Weights of a small GPT-style language model, trained from scratch on English Wikipedia: attention and MLP in parallel, a variant of Muon for these matrices.
MLP neurons of a small language model. Each row is named by its layer, matrix (up: input weights) and neuron, and shows model dimensions 0-127. Each number is 128 + 24 x the weight over its row's rms, rounded and kept within 0 to 255. Numbers have three digits each.
A block is one neuron, or neurons of one layer that tend to fire together. After each block is what it responds to, as a language model described it from the Wikipedia text at the highest values.

L5.up416:083096105137055095104110101134133161099109149138131136122095116148125163134135106140112130155118146161146135152143109144119132094133074150085153134127059079098143121129117140166167140083110151142130154105109115148166102108150123102086133122076137144141167132125146117136071117113153152118161103140121138131098147119120118143125142148122118154088112141116098128112127172124109129111099
L5.up645:108128097126106061131081182136161107138161129152148104121053135131123117119125124183129107101155150140103150137116120159171092169192149123138115143142112102118128170081111141115159151146116141126129135083163124137144082149121108121108085148143145132126127132131160128171147140141186076138143124174111130121114124113131194100112145127111120140084102098135089157113123123109130108128103
L5.up972:102106105135101122092101115168124136163131118125134152131125148138130130141092160159135132157101115133134106134107152071101135107172129114109132106137090110131133115112108123143151141127089127116151118129134087153168083117124130131093167128118139162126202128087196126159124109138126124124159100169130145136115159082144146155141120143110116105145091171123142153129136145155090131153124
L5.up1200:129110092122108127113091145129160134145124103151096134102061142073156119120159127170061146130125129145112115153115098082126119140117135132128118121117123116129141139156116146123120177132125125148123148128128130138152134111108131116121113128148120126113139158133115133135090156212137124131127140162134125100134124138148116070144116147146141140119079101119142137136138161135138102116152
Transitive verb endings

L5.up164:144145151134136131140131090129143173086149130127118124148138111191132128131092143142148110144117082074134126105111114106112131096151165071114100104154134138110122083175123123132114079137155128094133101135148150144148145144118111122114144145142099122146154103125168140122201128126121205183145126103117140132158155152095096072091120114102138145152107114134150148108137127091123125134115
L5.up199:098153140138135136118105171122103125114113101121103116090153142128088136087106132119098135124151112147123161095113115105114109139151155148144118191151136160140117145142139137121165131166138142168129109124134084117122095105159137148156172139142122142119094125114112134099138129160126188146121102091151142150175139182131110126136092098120093114112152154143129152108137104169147108120107
L5.up278:091091111147105152124136097105122167061142164134107127127119131108138111124130114134132066126156111132124136111127131120093124112158154115130134141130096150120106113124134194138156106073147120134128151123103132108140094121161103119145108094158110120115169132126110152139122156124124155141166137149142163150121157129131135065165110090114085166111152094123095139096112114105130130157114
L5.up1278:151131133124149128148166129113128123144127132142153117144119113170153147121127152124120155137144156109090143102102156098143136128165124088127127101111125107082117138125119143140116167157148131114074093085132139166146131174148103098128112127127100129141119141059125116149109111112125144134158143154100109085098108153153151154072084092124139133134118150148127133116143118123110151135102
Titles before personal names

L5.up400:131135136077155113119125086112125112157137138126095193139136129157154133110113113092171119187151122076145097143146150127118106125122120087130138131092129094116144125149085126158158122106075173162083127153093154131055097128160105106090159145135164112114153137139139109115096105144135144125096120124108135114129146098171121177094119148164126153097108138100133088114092139131111097151167
L5.up743:155134131137138121091140096163125129128126121116136116136114112107128109049172134144122136155126138114144174170097117086157163129120127130112097124155105087108099133140136117122133098119129141153157131129142162094136146112110159175145148140153099110141147129104154116126107126103106139160131139121113132119145119118138156157171147117125121137139148178150122114134117139126182149164141
L5.up1075:142137126107129121099169152141167111125165146121095123149125156085123125113104122091129121158150074131161126069132138136154141110150118121113088084099103062102116118148108134144144115116149125157162126129106148111121141148139145124149152151143150139138134112103143125105190129137144111167139114152098106109141094102166140147141136158118167192137132148130144069134116133123124140130110
L5.up1153:103124123152092143129124116151100126153144122156117155172129134112136129081145099080136126110151116116122173123115127111116176126139148136119144103157104109096145135159110090137116107161131143107121110131165127112112121101135161137128121162148119105100162176092142109065112159112139137151124127155115094121168117142134148146189128086144109118120154156147105117101108114105151107111140
Location-introducing words

L3.up1071:106098108164163115112161112154101171178127106166129139108130112144157100148155156070159109144121144147102143112118130173109120086152077104141114125084150123120109197117131137103124155149088138106113106146108130112132143123118106130111151143134125142124154101078143185143154137095175156151088125118113111158112084118138140124135137137142115128101108194100099079113165132123150135155102
Infobox and table field labels

L2.up5:153119127119149125136137115125146107097123120112112118106119161142140149122174122147108096103113096111090159143149099154137123155132113144125108084164127143139134122103127110082142105104102159175113116105149141085068092150134141121160173162160170121163128122146183152099128108156119133128101115076087110098183126149164148134155153118149104136134113129130110093105139117135175088137136
L2.up42:131167083092136138130142135091147133148147094159113158078130127114161145106117143092116112154116130122123128118103154137100092113083150100135145079157125124127066145146127085114095130148112150140099168128103147083128146112148153137120162122139115138127103145125147146153137118089116129060150129117115109133181139154129136134137120115149104132150157160102091084141108110125118131138149
L2.up90:136126170164126122159140148144170147134122111131137149167109123123119146143123176142109100157142116113114151120131120135133151119129124152119168102171134118165161111145085139091109109125180118110139143154104159141116149167144135085148140087149131110107157120133158119120101118121125138147192122135123119124124144099147110154168157096141126100100069132129105142153152080087185144118163
L2.up129:124112114127116146088145147118135112136144095173126176113110152121159126089137128146156138144162150149162113124096146136177135125131109125130103133161158108108113126119088098121093118107159122125187114153129134121106079115126131107096164127188174170117089076124150118095072133104115154115181131083132140167151124113130152115113133130170117145131115157127131147151145151177164140117106
L2.up222:131154108106144135113129105115096113106167165144129155158149130111161135120143144133164146131158057158115161155132161112108154120144114151116098142170114120137144123137132165086104156108102141148137099148144123123069107075134165121119158101127114116125112185092158099152146115141117160149108097119110090119127148180154203120117190141127137130118122154121169128141184137159162144157136
L2.up347:133174112107131114105143070083148129118155139155140129105112142117140154137133185097137062127116141162108127097128108165160137157135093081110147094100114095090138125153116170146164113133149136172155128107135129140161101116144171138155153136151082158120119123127139114137178079126170133146148185103188158121148147104171134126152158110130140115088166156130083115121141121122108115162108
L2.up750:162096137103123088104138122115129125116168121106101126134148125175129137105129135117156138120099107099122106175125130126154099163137117100129138089109181103126144114146118176107106103147141057155152107122119142139119131165144144132095096152174130128172154130115105140143110078164173095110118109093099086140163144107172069139181148121092175141094083128181148169131099121122155150166153
L2.up772:149092156123120169117193122092138103148165128108111157141102150178159119102129154099149141162103121140144122151159107127151128061148076126129147102142166101149144126099144138141131126143113154123168152140097096084098119147151121143103164112116154159136133155132132120101117080149145127171081125124110090152116106140109140096099139128126121132124126158100136136111180129156136138097103
L2.up809:123163147118116121117132116057147134065119153148134085110120161086135157115136147104103143117132107087118161162147131129131151078130139120149091114165119109141136126087087101108151129107174161133115131176108141172107152163115123069132169073154161130135143129110118147081089146104124146112088138112141134137153127107127145106095127112145101145177151148124126104151114125155114117148106
L2.up845:138122145156113161122127130132120144082160125121098170126119121112129122112160168131112129123155137159111141106082152132112125116134147069122098113167168114147137129126133122116148124151140155080133146108147088152133114150120160156115151121141137163085134149106158132113166093127127131130113107144113095184099162087197106148118113122141105163125121140105188150101114142111148143116135
L2.up905:126119130102152075114132117134146126101098119127118157146141138125140162105112199111117127132160117106132163090157137143115097160081105118141155070150138127104067135134093137117129111117098138097111116145137122133101153127143155087121142102173126137102133177124137125123106115086106125105142154121140103109188121112124126156150172137112092127163104133129113102141136100124165103173118
L2.up1004:109129147111137194088081131094156115142129133168106171098163131107128143160138133130132128102093093065135119103138078147101148105105140122149115131156110146147121115140133109114099192126113107146133185201119073097086110095145110144162167112124132140126144152113117138094094112118050134133126137141095113143122127128153135158170124139131098136135150161123149106121127147136116128111143
L2.up1009:141109082148108117137131112140149155111155151168106047132123105149125141123096121091112102122128072123132101152129107155121130141116126144173116126136153116149119117105104088141136113130104146125127133186144159112104103166152123115137139160116135132147145118148124114104165147155173140109145176130090128138179128123135098126174168105195159140093100147148118082113119178122143113133139
L2.up1172:100111110096127111183118145097129103118139140139126124092145154132121143117156131141116136096120144113140107127147135111144142119194150107139152140142151151110121176139103121087126094170110107146134097139122186125047142120154146162156151152141128146143127125123149094115073161148165102142131120118141105165149130129082140099130155123124161124103129173110124085113130126156129132112113
L2.up1205:147124159156080109129158125128133108121167108124121128142092155156138133116151165100144125098152109135123085110126096128159145139107105160098139143140091116115070125120108156107142096102096126120095112177120136145080127108138134101102167134134134122126153140120110076129155105169141122133155111080116099131144146144136071146139130099111144109116106183148120151139133098123121130111120
L2.up1267:169108122094185099111141119120122096117166125135127132109098123118125074122114133102144139114166091124123106129153097117114154156096106135105140121152091121134117141134107127099153103122129152101118134114125115135105109118147073143131163140193118103154083147099176113088093128129145095138106135099064119108189119139140102171124134142104144159121105121162141111183148147178112111118124
Geographic location connectors

L2.up32:155119141152128124121147131161121170131156125092133142109140140099139107143140127127146109071159105113130102123167167083098143112130145108144133119097150121131096110137157129101133112119165145092100133141098111128143149133173136129154151111159088123161130118116139111148072125132107137127195136100137113160098159152103165143154122112129094143142158108151116079085113139108156126120121
L2.up98:103121153087143120098169119080095126130122122119115121148106096125093148097114138121141164086084093048148103126130151146114123117129172121134159138115084139123089128146139122148133163092102111099142180083161087126112102135136103136119108151150120121107083136143126114119109126131174140149120148131142107131070123112112136171187107099138148093153096117133108170179118141112163094136141
L2.up164:109136124150148139108084123097133142148149083110110158114141132117097093149163121105171167102115114152117115133111134120113116130127112106104098089129095125110116129139094149105129136144140161168124121114154087162117126134153158084129108131102137167130160121164143103155083145169143108109107148096136165124126108139106075133102107086143160155114133127103176131113083165127130124160118
L2.up227:135123120156098114139123140148130131096158107112154145118144152128115072149144094126116151110147132122149106112131136147138137120122130132118123145138188140098122114087112111144103087153168093127133108113095123090158164106156172112120093092152110115139117105135106157158054161171141178162101097112148148183111130131096103080146112098113157108145143091136193107126167111124134128139098
L2.up257:165124094134118108126116125085092105118113126144125162159144142151120137121170088147110117096155153172090096132067158156128086158132121129145120138105128141097124129148149102110074103167121121157096174118109093123126152091141110114101168151155119102094153102146124052148106170157153139132123151140113098138134152111161119102143133124091157096117106139135162163107125129108126144145064
L2.up600:169139135121106128121134138160152104128119133145129160168115135133097095131127138123138113142120096125099122134174127155133120158137104096149147113172122135135077131179110108115087087128167139132135110130155102097142104098119133135130126114103114116170156146092136128108149087095123135132127155117141180135118110162135122183090182124091099128135136141121101154110117101178171155112106
L2.up630:095187103144152099123125134111125126123085109125084130126106101130137104128145132132139114113127099180123152153101125158164110093126126093113118136110143152121118134119127119152140170086106132095166121147136089154134132104127126120125114134116101157146141142139118101160159103159149151115156128085151093162142099092125125113127141121100156153073146095138084204114142117123115120115133
L2.up665:102101157148126099125130118178139140115138121154119136160146104147102130128149142082171045108110141106143104077107154107154124113151096125139119158094111143079095157148128138101093120133121137095094143141161126090143177126152187136111120117153139116164134112134087069113134130123131094110113159138099126167110131123109102097133132084144139136125176140104147132159161126139145138152089
L2.up726:124097114128134134101129162116137124123165162147144133148105122129103143130149149111166131113148080109128136148115148124097069145103147168125152124112156116107128148155118122139108150154160127110107131121136071134139145149109153121149142073157127127125102116171128099167102105129131091077178161126108151114137169083154143132119098091103127123136134118125119163122141117117183127104159
L2.up829:105204127117090130145105116107157162066137089126108177126149134138103173101138150115155136131102111142124092105106148130189160089132194146117139132130120165124100080133129116155144137107138122164114150104137097128142144097125138148137131113119119152157117086110128133150097157195162131143110108156149135135109136137174108136124135124090109115128166095108117146145114110111127130095115
L2.up1020:123164152081109103130121141087152100118112142130150138091116099169134119145116146095083156126145085083134102137134111121119132142126151134085092148153107146155138148116101150182097119089114133144146116101121145128129122145091089119127116093130134136146145111112149132123139143117150128155099109096133158150120174104088100120099111143151125134090101087108102154102142144141106185108119
L2.up1046:139155117124142183165104148171143139127125090167147118153092119142151064144132187120135126084137102110117113107102149119117103149116153126113102104126165160146102150153104121095147122118146144089128113123112105110098118151126133111129099135129122102100116176177121082158165098154141133121119144087137102091070170131120155100171089131083112141132125125106097146098120113149130121118072
L2.up1174:122140151151083142129110127140142152112183123117116161175113135161147118136106063118108143065150117142111094141106126118114142149107121108124174096168154162116125127148132150167112117100130132139098121101131099159133177150126085107135109082173135120101132144150118145167128147159108167128157123133152152125151082169101114124107098107129140109111151128091126115099120149171157101136123
L2.up1250:159097130120144104121107137096149170094124068125138130151123135096082135131152133110134132116146091113075134145111111132144142145105141138157111121087144093092123113140091125128112139111131112155135143123124145073135087129151098127150155125141096155133116083118110095206127133146110100137122082145111117112157161156151118175164134148100143108118135169120159167139118114137144157167139
L2.up1257:133126129127062095143128127121136161099135133112143139131148115130107099126166117106109168086100128121146165104125126140137116149165136092113144123155123137102113096197114154119134130152073112131146109121128157136123134134126113142134134103131168132149141135096096082147144128148117125158148073158164097122134156122153079165109124109131169133100092157100089112111118139109159101162118
L2.up1279:159136137099130087091096135146130105158144140124111156122137102174148151112165130113107138111127165139147127142116133103137092099126081114118095105141124116137135107171180119124099132129065121145147090118136099112138120136147121128111189131112125129110119145119158105096159097116121111130151135134092124100114136154169149125150141116112154097147120077094143153102126143120121165126137
Article title boundary breaks

L2.up50:146141121140117112102133146178169132126121110118155122145118118148091143141113145097115149162097132082133185128158112105145110170077106113143125123145185107127138086101122099121125089105141158111109152115156102126140132134117095094182124087137108126131146099105118089115203101113165134119140131115175184133147093162149093102161158117106116113078140120074098131117108144084110149128149
L2.up94:182083145092122132140142114113121097150132141106160104122139146151145121134132134122140152124128142115104084153157108136164094101123169157059149111144112170129129133129089149137143123133120143094140138130147148133122109121138119140105131144124136162124146128121108074133133111125165103112128140115154121125177121146123130101092105157129102161112085135163170114083159154145108104096138
L2.up109:179160103137107156130131167115111144095095136125141123115180122111156103081192141142106139143103117140138186104135122121160155182127132155110144103100151084096147101121142117092168193129159137116170122147166180149109125141100123127130128116152182150159110121138105133096083109108157124131161109145094128114126136103176129131140165118116153163175116091163124107118116153117141118144122
L2.up110:131111116132101110092139120135111148132121138121122127113190123141128101135153134104130148160124124153111137140137131092142090110108123131146121110181205102105155152125121169112136143146085128136149130117169167128096111139102146105129121149130172145075131172101113136100124107158144136095103119156147095095132105107128098148181204123123111105146121138105126102119109120115120110122165
L2.up273:136134133114136147129094129158129140100123173127149109161128134105106134111149215120074115097130108121129178099098147144184166137149134099135169123081122075128102129144143081134153176114150123116109090074156090148151115129111076139145110127113146129145137124091142142127173133144124128133097127126109109142097082125110122147094155140112123153127145167113132138121113127140139168166132
L2.up375:166107132173177139118147099139143118098096136108134116135107140135169131101161123104128135132108165160119182084126146135112140150086108099130164072121133108099083102130141118130136136154142163076121124133156118118108126134082121127128119097139127137165130184139149097119170118121139163153132107114130139162125170111163115095111135149104160175147157102130149099109126093114163081154144
L2.up444:150100127108118151140081114102146097118131150143118140165126104143119193142122176143122146125129165115133128148164090134176091118126150086139129134134107131127147094152119136078155109149174108193097158141148143128140087174122112117138121088139134179108153093145124084109133119139107091111113121137090122151168168166095142117096143141137124153107111105120190093100146102151193195139097
L2.up609:133107144107164175105109129166152140110107084110126103155114125106103106178136108120141133096136120123141092186128080105135139127131070170111171124109123111122128148108136104132122123094119136118120140151138140096140109113100131101123187169080132114105126157159155114092151134139180117138130121097099087142114131100149149097112118137136134154116131115093083140149141182131104157177125
L2.up678:125117113117104126102116110148088141094143171202098189131109078096108113094124118166124136114147110129106118163131119098163113104152123121110095117124147102119096087127166151130114141164112110161102166126179148171159130151072129102119133122117143141126135123144154115118092140137119105117124141099107139098105148092132146133139129125115170168143086138164080188145116106075153204122116
L2.up723:130135132134113120148099121125151107092152144107142139169134121175107159152160142162110146085102118109064149147159127148144136140170127123124074135145143132123125123150130116094115133117116087123111195086154110143116133145157141118107118081171143157159097129163141095120097118157125119137140157111137108132112140174146139160107146134118138146089117085081121144166165093097142170148116
L2.up729:147133123117076150148145150137081106155129170158173119134074105113132119123160111125160110156137116134085166151125153086124146141129151147107099137101125143145115121140146114140127128144144154125116160120121130155124105131101150128162119162119136139101184080120110145116112146157152122115156123116073141140121141111125139092177188126116152143143148158156162153143127166085119141141118
L2.up888:197118096143173157180153129112094132133107116168118108132119165138118125142120147145134124083157164150119143159130148110079148132092152159104094105133130127150161120090140122104149116152097151095136085138134130131137099140139074127149141107083125128116164153151130091096112097120105052153156121142107138101156137092120169159142065110115088122162127173128117135122112138144161115136151
L2.up1032:101125152125111134064128094130150144068122123114111136127106129147189098138123107100174095109113091101145156126139106139143152140141159133112136118119133086068090161154115130129138125166189160147113134098130145104108134153086134083166144112149150152154113129113107082107102132137160139123133136107109133127122123134136130118130152123105099156087130119151109113121141090067136121141157
L2.up1065:163131128164151141096114138166094104084117168143148128098088152112148133123168162124143119158114114140118154157149112130097125118081132110125093166122141100106083123129140132122146147148102120129153117153210154147137094154097105116106098102147137114109161166160112099109149160107130087161146100103141108085146118118165134106108126109098084146112155110102136162152139086165158130147132
L2.up1111:145115138125144169130140145137203156147095125129117103092173156121116098115147076128133156091117108176113145160116104096151123129141127143115116128119129106114131156124184159143139137118085098081157142105148137085083129135136142138119102170154148131150127106104138133127114145133125161143091134098103156130102159130120086117121102153144101094148137080098099146160070124134116114112102
L2.up1214:120129112132077131142146092141091172156098167136133109107072102121135130128179147110157125121125134104099097136146139148153107189123086152161130152095104114134139096128149094100151122139141123158155114140096102125106091102123156107139130121088080103116148140118102149140119131141102120091078124155128141125139141157158123151115158137115144154123135161142147115151139055130120156163124
Military action word endings

L3.up696:124098142143099135129145133113157119155143143151147128150094120122149144124161120136127138153151120123074126149127163140098121116133142089137112140112092128157139126157121105131125138127144111150097093107163099122114117110104115116149144158104105150164122119149136147129099169090126113131133099154118129146125120138156141133164119123090108150109112125113157169121127141106120125102112
Word-completing suffix pieces

L3.up183:123150150121127141087134176137110123151136139129152132117150124114105167129117108116085152153115101127143108107119131125136149110140139168136113110124107136112133092082133169145117108142127136144119144136082144167117136127156089140148102144137121116116155104100122123102122109108132099102177130102127153115174120132159095102054082134124142113127138126117156091091146120131104152123092
Slot before names